Weights of a small GPT-style language model, trained from scratch on English Wikipedia.
Architecture: rotary positions, untied embeddings, normalized queries and keys.
MLP neurons of a small language model. Each row is named by its layer, matrix (gate and up: input weights; down: output weights) and neuron, and shows model dimensions 128-255. Each number is 500 + 40 x the weight over its row's rms, rounded and kept within 0 to 999. Numbers have three digits each. A neuron's up and down rows have the sign that makes its largest values positive.
A block is one neuron, or neurons of one layer that tend to fire together. After each block is what it responds to, as a language model described it from the Wikipedia text at the highest values.

L2.gate79:522517505592512462516499495471509473509471500477445477457461564531542474420516415431529476552576492511510467503554532507506491475526524513498465542410546486480494575519503487490517533459516475510478493487487496457490566511552514493520564509458463488441452518569469476485458481569502504491499518460471505536548443604524486408472423449478531541490456558513447471491522467462513518521427
L2.up79:582512463618486493525507528525486509478468496452441469474461573538530509450554406440488496546589454511525489482547535476478510484516495518496447540425548474514497559471516490501472518453523496498463514507517495445482584537561506484518540533492476500419476527534483478490458501532493517483480502475455521502531426562564464445539414428502535504537414576511462488478506477487530469556474
L2.down79:540469454595519491557449433446526498506525498425505517415479507442522538411556512453524489516560512545497480534558546517528469538533493593498509516436564432482501610524524453513523542399503470474466450456488467515480532497502504456488551455397492507446571486546480453473495407575495519499506501502497541534499449567501482400477469545518499522491467522468521474537521460479462491536496
L2.gate95:513407486468475455514508490494418453500581568455436520460466501509489422442422489479501484550526490505469491499520489489459530511472484534500476539506480512479482513543559424533557508422490459493497521495551552473465579544604583443528515441487503506420509511509505490480520503519541458573504490408527502541454462565419448406533565489546480466455509538444530515472488465410476463448526
L2.up95:498407420511460491500484501479443469491601528468433464437492478477506424465445482480508513546532486523469503508557468534465523528455506536509478528490455533512509540591567393543526549412522423490502512483522534462465578589603600430491508463528472519404470494521495498539494485453538438577545486426554479543478471567469484435534537478561462456500499500467519477495515505438470506452505
L2.down95:452465473522522530504482473496504463420520499468507514536516497521514458440448536565485467491521490511507457522555501537524489468471485461511411482399492494479513465551553476473483467520582517534510557468461507504535530528441550458495455490495458532461541489540549460494493271501517440514468516437475461509479479506501539433558442417494483485497461462497441511502541488506468458542503
L2.gate492:482453490553495470532421467549469485536504600531477492484553543480506514492503519514458501507467381478473495503539520519508546474456478491474572465495454531438542469541597497540505505525552473519493523486483486484546542509519508457525571506515524537514590579502502534455506539572489462496506560481494540486534499434573486498496451438595505614460488502464491578433510562457544472558502
L2.up492:515454506522455521510468486523425504520527656494488498504589546512485470471517504523503472464511475516464532522499471484493517499490487439435517481544495557403495494499563480481536466488483476554471568464527555464503517486530506463514552482597476497544473602474529518478491552529519458526472494418505525502456468462550473482472482467549476551450454524476508532456497521512553484527543
L2.down492:568493479540533465508405493540461504535471517491527453523582525524495511443523488541438565517490500563493507543592540511570541482497565509439527444521436522464533474500612538509516482523510463484540524461478471511520573437503482452549520467534553521468531477518530589423486367499503496512464556475478533495513503452552439447543453480568541509470501417502553589506466506523462484568483
L2.gate640:497497488508434491532519491495473441506510533526525436545472552477476461482446444477462465491513508516506556552481497578496480499435482557541469445545516531472421535591503481502480426529481485493527521462480504470486495504491497558447520516527484529457473508492534591549435516525530399466489506482536492435576413516447530511532465470488515525536475525557495538451489454477512497509447
L2.up640:506569508515487545537503508511472432466451498469508534459444528463557486424488461485452548512504516503489529539438462574559591467480578549505547441535592464366439513496530525573535478436534492473483517486510546531526544477495490482541526530506506552513556487534476577463478491566504457463466534468450466474555491507511450452513483444517529504495499541459472503471432490528470466505507
L2.down640:544483488530567466595467523494457508380489470553489565432439551396541532455506525486478497549535462516513502474474528546534499466527503552482516531516568456420512522528528471531474460479483521486474498511542408480596510489503503456559504513489537547461568443518515588482517542492527431495484527444538537447549508550526487462437426459554542527496497502474502537530456473593429512585510
Responds to: Head nouns naming official bodies and legal or governmental matters, e.g. Authority in "Port Authority", legisl(ative), signed into law, plus weaker industry, building, construction, and name fragments like Mon(ica).

L3.gate2:439488488529526523524478416459512511455500522517537574533525446488456421468467489550534448522506466506493478573526431533544636512447505558490428525552531490556541457523501535439512525482546489445502507521476571519507439485501461549522479533568509478476501476518485470515478512394423549479492537500485488476444453446479455478510497613514549549455541549491567479500467469550503532465494
L3.up2:463510506503475496482437441444472469505477519494540528543516473490450459518381446512440457540490474541534496581490493593514474437498463545447454565531548535498530502480541458488554500501510508490509427460437564512467434463510534512523514523504502511503486527493453565576504484454421565486525558474501436484518420559501434489495484507492516522440484569469590488537485524495429563461507
L3.down2:592550513410501563583494545526489540494505491538544478547501493491540537469557541522501555506498411500580576457510437527467462532527516484505499425512463486492513603510493498531527503552481570522476478481479460519505488513512582482565524507481552480534439531459569450494480341530558457572468512526480552525439525538455569505496491478469514448495430525484482481556498509473501421451525
L3.gate492:515518552426505503542496463530485477462420516516497457480485529576524469486501489437497461499509462512549500505475477488518474427521550439520512573417437454376455595584513556520441483511464531541508513484509500518496571548512506458495550514474469524556501496489473485498498502503491459503499485486498477499485499598547503515531426498442449513535519453492528490476424529479518556453472
L3.up492:502507531427497506511534459531508441512410498527498466505499477524509539518479550473480515491439481489565518501502459528551506502546544472486577567438447504425518531550546533554499511462434492490519522463541525487545570512504541442476501491475466478549451450518486502455535534523479450478495516414442491497547463592549487460473431481427417526499514551485540511470400524490524526502491
L3.down492:501465520478510535529415486521564473453416470537487475474502495531453480520513563547589451523488466504514537518487432518460498523562441457509523579487466464388508498564534505560479431539445524524497495503552522497579550544532431514481496505418510532551515507577490530488488431530511474488479474402434462480423578540484500397560440508450547510490520485466465532508531449503507489495493
L3.gate542:546480513582487533503460514533483452460437443476506403426450560551507478456525497469523539542481527561576482557426545537530464511547596548542559478461477467458542593442452528503527475509524495568488467429518501478503518534468561564528566510436461581486500504519455553491504514461479471488497559532473426390510500563562489471456424513460466441494460497468466531498463551513527496503545
L3.up542:514529490485469475537437521478520407557467492449480480548525515451473522503548502463578497526481456456595458538531488521554528464441534505473539504458489559468550474497525486539500486426441405484527553495559464493524529542452472500487446463457488492540546519565513495498470498452500536490430563455472522420508406472491502522542503513489497402570405478467465512466473438495528488543525
L3.down542:539393435542515450485453528482490459510470516500516474493458612464510460482508454482485479485527541530617554559522441520539472548559534509547528601518500466474490532504446473527472507557507541558471513445557513434514502551439551527452577560421465572447473427488531473476481593504484470457480530499501557482532453517503528436454459504472514477505454417474457525497470459502475481528529
L3.gate580:531519514494445514512494515426499491523510501480444490393484513483476474369501453520465519440520473531563589500483462569534466499507553491486483570536514540462530528533550451512474504500549542455459506520546476517503510527525496537491483497549494512501513477496478477469499531581529478450495542450432457494536440462491554448519486405455455469487458545512591505539492458429484488486509
L3.up580:443461501516475509511432531467501460543461468448502465432459555496583453399499494544468484495499504478526515508464481546478411554544495513476500508516515477486537495542471480500460521525490529486481525527524519554537538545581501538451501500562551474494498458496480441528482484563505463448483553435441551517522400480553504490530549425440430491517451517514590538498476460471499544464533
L3.down580:457494499512479537501414438459499465530515486510487506455533510509485419494507533512448575479508511526504542479467462509484493578625485546500546562427559485486540557533483530541485482507493512530476555576542442507498533549502372541412529453485577496505507447532482511538472467567497531441434492433538450464490480472508543475499554459469477522438544464472547546485494488504552484516557
Responds to: Political and lawmaking nouns, strongest on politician after a nationality and on legisl- stems (legislative, legislation); weaker on government, election, Conservative.

L3.gate192:484498448478496503512498522556472525528555551491439455483509442532483500500494510510531548513493525442541495501493468577489488536509517521533490513498550451480521450459512494520519522495510509530507451487492446390509463412573534521527465456508494477566504563486503549498550493629523500504526487556492563500483462505499487509484469509491449476507436456481584520471504511494513504473547
L3.up192:493575412514475499504532468532481525500565514501438524560464471528501488506518475534472607555516504440537500511558513490467528558530575488527505483474516436569497507476532532509482505505528530499511478542475424470539494459563533520506467532504516477538548572509533532501485548548508518520512508523541552414467491485509493460511521504527533515483503468456530465410516485496543488484489
L3.down192:516511434494531525473524519464551448505538506497446512489499560525502523549535522469440511544529485401516579523559472546537512562497606535596514486511519425574479507510527501521501487475572463488418494459496428454464551473478553536507536464484413434522530470495493493485520571506514516521425529447477518557528433538539592477478512475535471450520451465476456519505500454508503567557411
L3.gate436:497475561500480543481579553485497588471538501473562491536452497476540473468571522518487473441426494520507467509462508517410502486504503434516468464465466546514532502395504548509409517476468480553504571517518539500473557556544527511484462491461501560444490515482511502461435523490488430593484503512571528533528550483613484484534585449473461475493467543459522493480522520537482465481407
L3.up436:425529494496505526461507468477492542481573451483500521436507535501552470527514494436524507536488453423577505502552554506530508474532525557536352544494461470434495430471472503507509475452496497476491553507510517414472586535543491508412492535533553516457486522503462474514503520454487471528530548518465560492493542544462516511466510459467531516475488410457546485487508490491523465452490
L3.down436:421463460490478524505514488508555496501545485503503545505544504492565468447512487451497516533516435433474481455550563468573534430561488510519463510472498477411505470503536512488483508439539503478571565546531452486469490482475571531483530493547494537529507468528495473491581548461520478482469514511380491513513472564542512469514473469483543492485512498498533525475504493477502476431555
L3.gate476:496563505519502448498493528502450550513586471478445529448529530523541489465590550570555589535510516427533432511486437455480506459504499503531510515450509458432539508416522448482484544563462494504483536495473532494551581447467581529509451465503505563567548518530494505554496492472515495525494549465492475480535463469514531504551460461534583504479454483443501487443543491494542514497478
L3.up476:531433483527540506502516556457540461505512485487486467509518541517439483479471509571495533483435485524489456436446506544446443452569546533530525540512468552502534544507502510478504557483529512506502470404522500439499496503578591540603396477487550500545516516506420493471484502464540427456465503480510431551574525511505514437533492528411537520579541495451491515484537546543530471502482
L3.down476:524442466477515533511601486426569502507482486489457568494544479468447502510557471521459497447476496448490551449453521501447497532587522538543573507496539537499503556520542513510500538499508491482474458497551479455556492508534516518561457511456506476553542536487413475485468438476519409420455488504529456520513478538505490429509488570433482493537507469488465550559537600478502538481475
L3.gate576:490454518499463503541552481478505486470532543473432500483489468475469502451516463433485479431490448350529537547553548512527489528492503442527457468467422476499453499569551454519496454495498470513460453456514482555501492475633580512499476449464514487568540525463486515473547500471540470609503480539499508446522519495527489491582534457505552537498436521465580416466507550452525473544480
L3.up576:516470507475459533537599512487510521543555489495472488499526463467457503442544481450470472458477535443585563534525543493532475471467468498573417468461405484510466465558504519578513420526503407529490489477501441541524491507566513560575489457499485505553519502480451497493495507500553481631529462526485492445535514502465485474549504473518540560503475542455586444496533524423519482583451
L3.down576:512482492477515529516531487507509437529519488451508550580455526451486481494499463505472480470514498441573495546565506481554495453514481487542409495397422494437472471529536557582440388473467472556486496463497432484504443477547528565589490486530514494549532460494498381494484458527516462542491497516440480554466476481472461456539496532519556561488471511465518460490486559466540517500503
Responds to: Nouns, mostly "changes" and "change", that open a new development in histories and descriptions, such as changes in cargo transport, moved, variety, contributions; also "ISBN" in citations.

L9.gate489:464514547494531480464536507500493583490518546520493511495450487461467558488453452547431499578489539503469485446541469579475583503538544494500488545468559483575425446470496423513534533464491546454536524512534541482506471523495545490525543506514504489537482542514563473485576502523494491513532508489493448517533485546509459508510408441522440545534455425552449524484488430609515558432504
L9.up489:494544428485528520497508519476518496477440526485533497424539480545496490452497500585475529542536531468513493540533483523495571507494498459492470514500609556542505472465583518514463463490505533461475516526604491512585505485554460444480561442503450422499423570553461510453508469532426498521504415554481457490563484468498543470475517519465507431560484470488536437513451453480522475515543
L9.down489:414494515438558497560575550446526540522498456495495463532499439482487493455542541454511509516414560539517510442545509534507565506459561506506499529485517499484450471466494496537481514449513524512478425561518544525522452535595522522490465451530506430508539488567523478519518473537439475503514475547481519518514456529445464521436512547530485537528432531515488495541558427431499514520551
Responds to: Subject pronouns, mainly it or It, opening a clause after a period, comma, which or when; also final word pieces of surnames and words, like Roberts-on, Nix-on, Good-by-e.

L2.gate142:498518458517534502550466513583478536497443513526532466467513503454413488528444570477522492476557515516478496543558548554533506474519531453552533450534451584405497526476477470449501546494522468596522481484436499531493503471568569508441478484536478508475470515530504525502463530424538498488584504492492498503541544495514609484459519496449561500494436550488532456377457455513469490461522
L2.up142:533504532501498502451538493547516512527451527544506437458520500483463486502444562460518534479503494519455523513592499526522525458476586453511462506517452523469577470423510481420505454500523480476516492571426540497491514470526511496453517523529516505479523500538527494494459483481453458534490522439483576489596538486525536512485484435440513478510496523440553452457462431517488531480499
L2.down142:437531503535550534526506470496567494510557493522484466481561528466450509545468539519484460458466518474537424539526509546538536514502531515493436484482510535444476526551493530484475479478484499528497509507478515577508514526585484510455449481555524571453487496621471463553509463470507530469561501418464487525538546502527543531540547468432534538524449551460506458399489437526538502535576
L2.gate200:425546575525544488490531469466480525543439483602483468566505461418487442504522493448531559444575528511542510595568451536484518464438519521453499464512482546520489502455542473453517530496456505451472524517544505516475497531526507451488434473518409592504507471537520485463463517480442477531507564486522547488550482547485480525404475568443517555512585429514489461434457486518475501420559
L2.up200:459513519509569530496556460446466505540405508542520513534527414430504434504515501477548522465519513537576486544533435538476502512467539529465447478446495555501494473426504488468521526495488512477469553531531516479491476518523541440459433506550396599497505473548535469490481516454462480488469554476499558483515481519455468519365502525462541587518556415544496463419447478527444479413575
L2.down200:440541495506551534498541467479503504510475533518526482560561493423470439527492588468541559410501505512518460533566427565502525439479538524525452479455483477484526508495521514507491552542471472442457543515401513523469457488464527418443491475479434524533537454535531463490490343504508469512488564484474539517546464525467459475436469524495531596452555467530487487431473494478475531441538
L2.gate239:469459494506508554466489509480476515454578474537544509411449483520501557441486499482505483530468508534482463555445464480519540487471453438485506473460594497545582492569493444566565504453494495470553461438476459475491504470536445504396488517515496474422523559559510479431466510412553530495560489512467455481561413556518497492489425482496455602505435538501538447454505499517529467570514
L2.up239:444415520464519526514517465436451514478591497508515448439467528463459435413492542506503509538463541550472490538480479443436504454431425475478541495439638487537631467522473450556470540460492436413523484497462486430528469486532455539411483498540471473421540488526490459477495533457530525517523476512500498479552420508536519469470478470494491540497486551500557444478544447502536508535496
L2.down239:464488437462553521543500454484516464484581516496476473519458494512430452509475559486443479496514525522556468520481478439504513527493511488520478527451531485529582500461531497490485494477563462435488497523481540555534477537494543467482573481578487468519568387463460458603449321544427510534519409507478501546459493483522500512477559553446480480537482467463525479492503525510555446483459
L2.gate438:524566513493505474516446484418512449468478503475426459496533535480488544485523497540510483465550504547553461514544463473506500528489519501558577548519486497480445500487496464440536487469537498432482532514544481577534478530533494461424414551553501517458472454556526457435573503463485474497519454556478485538580490470525536465408498567457516504487453527475496475477481406406440542459543
L2.up438:548560493534504504480464440406482441465491496469442496501491542458458534461487457526475506480576501528557472529548456462522484514530497485591589510474446529480443519491513429423539492471503519461479520523514450559495473543532512475431394514505505537479476460559533469482535527452495456494561505519525503520564467460475514466426498560467531458451434495476439477482489486422437571501538
L2.down438:514567443518520492507448492436540419431509500527486458423513494450462517512433454577460495425557464559501472538540487502503470472507468511550561415501536528511393479466554547458527479491472561517514515518512521598484489578592472415428420513485556551492532454564516475468494498503520488560527437514524491488544435509537523505470552566465477465476441502515521512469458426439404463498546
Responds to: Capitalized opening pieces of split words, often names or foreign terms (Be in Bernard, Sho in Shot put, E in ELINT), plus pronouns he, she, him.

L2.gate43:561449448577489451468513505538539460489520482446505498495477394484487492421504541389475492478556562497462519415556530434481451472474506481497475519549454525442477537472452517542571501559500514447471465518450504514496401520480495451437461526469468457527486604509538534462501502481491482503572407549624480476545467554484523473460458532459483515481515505526541479485437552495502469523487
L2.up43:473516570408463491547514488480515500504499441520500433541451507459502559462501495534429500513513487469542529512473449487430491510442444519451509356529515512545544556463539496487428468522547389526452472458531531500523568536535447583474444435475561523442424367474496448512495503453478481493441505467487487521450493493481507519536504463484426548467496485540529566501578433493440494488489
L2.down43:475484532478533519446461536481471540507444479465499477459572504479538507519522396430519499547509548508467537491496447515573538547503507511426489544460547459495542461401426504486560492549525589475526512405496607548466488505502504410545468496488504528451434499473469545479519412519505489487509500539475466500442518481505490568546487482514512506528458514565449505489472534486486536491477
L2.gate235:558506478516513503521503461585472485478535576438438535488476577437488452551476459538541507514477520517557473495442529502490431560463464471487501529525522491461475475547501476474464592529451570365550509497479476446494505535490498522476532509527463496508535533473490520508481530499480516510512447546450515472452528475554494497533571509497504515530526584437437505506530460448544489401501
L2.up235:469476395517541560527526498549468458494512562464537532497553585537347526525551477496489519515573540483502487453553486614511457487514532500493473537547583429466431444510491581480468555494497522453522455449524503511470450544519532516529539523465473506539558514502472544509588513488499565475510494547469497498530534466556449511502525436555513556457507527524529523567508454506432521544474
L2.down235:444528488465546456456494476421530491500486487482546477531492529479512551494509480414479547513516471510480532469542485506519481514531558567503515520440542458546521475374452495509539500524491423625511461490563525535501534486482526517529510510479507520463510451495506537497523621481485451492517560503530452516568433497510466512603455505526455477499513451633520464493516526456433525532532
L2.gate237:462480489509482471531514476509496516489518495527485520480519466481506457551532488566544540467464482416527473462454507474489491499492523501530482513546486511468510546549475430465449534555499432513397443493493455468513480520436629492554479484449544479477489537429527436451520513422527453514476500469572508509421492451428516466526427500574559453473467477482530530542592529411478471406540
L2.up237:461467485517509474536524495501482528497528513475439544522502529468523467526528449542515539453461489449515473461459493483510456471510524542493462574570497510530505554504481451497508530489510400530372430438490506488522484553459568509535518443419485488464502460485446486452521495453545444497491503492531469525469439479422488460546443495567507462433474454432535484528578569430479444425508
L2.down237:522491499441425563555541420445498583444476461478453600508483505499444429518544528463459481483445564481538512510505501444467528475526533539545480563500487551513509480571513514544481466469504466546468413471571465470531448538500478529506490516482501531490498515482458462499556368489491500480526443512485548453472441513452541514584431528548510518525462462483490505526591604448484503473487
L2.gate630:484496511521511515522516532463472578469498559519437454511539478456441513498595439452494537446403485519526532508480451494558490447470528430531445573552467481489547469500519516491481477527460472524553443573484468456512501471506537483539535537514557415440458539492476507483441511518466495500524481554535501498472506566509528490423489450518469537595475543499555516501511426478468469526400
L2.up630:491479472551469559506506500471495540472523518525457437534526457410418509479552448435473545457436483493541529575484465546561492406485476438539455563584446494476521510467520550495518540493469475485535435540470488431496469446500572506519475473555553462438514560475541523471453528546454538497485502540522451483493466538477517481488499469519500535507477528526549544454539454450482452534377
L2.down630:471479524505500489530530500487525491437380490495505491490570494431468490500469467439542560497471536434446486582459427448537506483506431479513508510535427417545536492492601508474502491517505495527537503479498525467477485499464462463541487543504556544489508479512525486539495511471545522513537469495541539421436468493531610508485499476532451483570472513504502451587521448426582515616470
Responds to: Four-digit years, mostly 2000s–2020s, in dates, tables, parentheses and after "in" or a month, e.g. 2018, 2024, 1994; occasionally rare, occasion.

L9.gate31:456497513535512511529520500474492511481448537447470496479567558495477463464488622476485529549509541511483504481515464526481483430467508521486575474548472516494479504516431479465462548498504508555464579485497516420522515522488469533486520529526511509435564459502510443471524509482564487544546607504537478475467457426534562458575543431525487479443522447449535532432482477539522486466474
L9.up31:544521519487498486551547533520549520440425504504474553528449588507483522402492455435428480476550564460435492505490457547468527409539509468508466441564521524466533546454481453504505561476532512524500534513462495504540492495462465505524476463510515581507477492510454494460480504469551480559499442515542528497454457453560535419509517500518502528503529467445482498562437530493514462416566
L9.down31:466407498522459501500519423482477525484484479565493408461532568443500448529503518446507534572504522497508494509399547466476532509455567543470454550473439551477523537519540488518496493530539479442493496479491520547540567476585492486528530477447531544479503532506526503468488450532422517468534501546515521494564564410488556477468539473468569435458510502478457451521507532549563567556544
Responds to: Final pieces that complete nouns split across tokens, mostly process nouns (wash-ing, reconstr-uction, renov-ation, propuls-ion), plus ", which" after a noun.

L3.gate11:478461549473488492508517514477512572440489483609500468472407454461466493498509469519478528497500532399433480557528466519553472562439495498523488538457482461576578469522524482455507472451512461473498526491461489508532503459496493524502437531467474438453540392466487496508433500421502476488499460480453485542474482411491487532536462487451499462437422492536567522447591522427591496608564
L3.up11:552476425514466509554499516512496512473448459506501436429454454434471521449487535558549582561509465414456488594602482545581482487451501540526429517425456461515505571532485542450588478455560508481449579487487539493525473445469488487489487481504465501488517434513506439509474504429499457513491423504508530531451452438583472484471463527454556510491491453556466532439518512461512508519512
L3.down11:483456512566516474544500534481479484463522553542483412486490480433383527495523507538487521561551508469416416557558403494537535494432550578526460536404487457479457480504500470388551525409530511488523517518521508528517503502479483472516476514518514574526504382530511449493522469496491524505501505512467489520496506442540471464486444490412536558498466507551512520433514449480544582541454
L3.gate132:454483524515471452602521482526449459489471553551462486468554590501467503475448468480469517559545426496445523557534509510567463491481508429571582526517441488444471451544524492406518503512485462516497557495513540524467492459542414446507501502485522506540418492423440494522492508510512469482529479569397530486528458478533518447465493595464498545496529550532554470471493495434499588488503
L3.up132:371496502452465470518590486476461525497480567507426508495579535543471514512471503517453540573489486477431458568535483519545473530446526460498546533556499488522465491554540473439537492499523506474476502479488508525497528482580488447502568570471551554556476471489547466495422484503485493447542501488489501463511478491500514424475493532479603501509456484503546542506570442494519605439525
L3.down132:509521552472472463611477463522477406595510584483474453407547525503464580485447455564427508524504516436495487572553526548468498500475496518465492526466510465431478451504530514469525498483492530490489505503488562456532469456539414534541461493483562501481491462487488439526475366524468459504512459548502548509498495459538527490539475553512491454506540509625527493434490495458504517560507
L3.gate284:507492442475520596513474453515476497534447518502459457500559512531451535562486471542486461569518558539423529491514443480438523555482553462513472455498547515528455493516488545515437528473547535512493526545472533426501517503457462558540487456456463489505532464576508433467540504446534447492532527531507476437413549546489444597455518540542507451476578487471490456513532476539523492526495
L3.up284:536507490488489621427503429497580581503546478565545508570457485473496522484471525519454503483528477489470536513564412502416507486517552446527518481568530505553481499520495553498480486465438554512546472503472446480454497542534505542510472575510537523520523488487524514524468491470480481476560485496523483466530504536562539458516550525504493532479488500448524431546441504530493406484433
L3.down284:486438495469469554459567599548523467480530568523452500526544549481537467531496460505560479456464447556490483537513528470542542458461483518474493553485547478441617510565541586467510537531466493479483482497534618477540522481539471506476464491456437518476501529592427492424518297546460464507450482536505544497422531529494590539515489501516425540460485510509487467499528489498496536477511
L3.gate682:542473529502521533524543547567489463566548522470493439466587507507472517451445467540573508540502469468510516494550480483546533476457546484484502562472516467445476492509538509491501505507512502505432489493527512464453467495573488464500444468559447491530447511511503520433583476485451496459539495443472489510449477432500488501468467483487515436425503565466493529491499514545482498453559
L3.up682:456507602503465541521564490467477558441522503527457479508565405463472552487499552513523454472547499597507554499446530552482521490514506515492500568537478542494466526489470479506533461468490462499487490487523579530575517494513502496554563576561492511491496490502558429555469536523437503439488467549486510455496602496568491460551421540505491513501506552469480456453466452545527559499427
L3.down682:446512523603538562512521458578544509444516531537447537445483553437485582560450476540495508446512451493480423511548514439506532490458479501535484547464476502457520467430552537522493533505505504476458487500557472427455499467588504487498483510500513452500503496528480558463529293512490474534470574493463507477556513498554565528487505433429511538512435496495482452498491591515469512491511
Responds to: Subject pronouns or existential there opening a new sentence or clause, such as He, She, There are, they; occasionally word starts like she-ep, Shei-kh.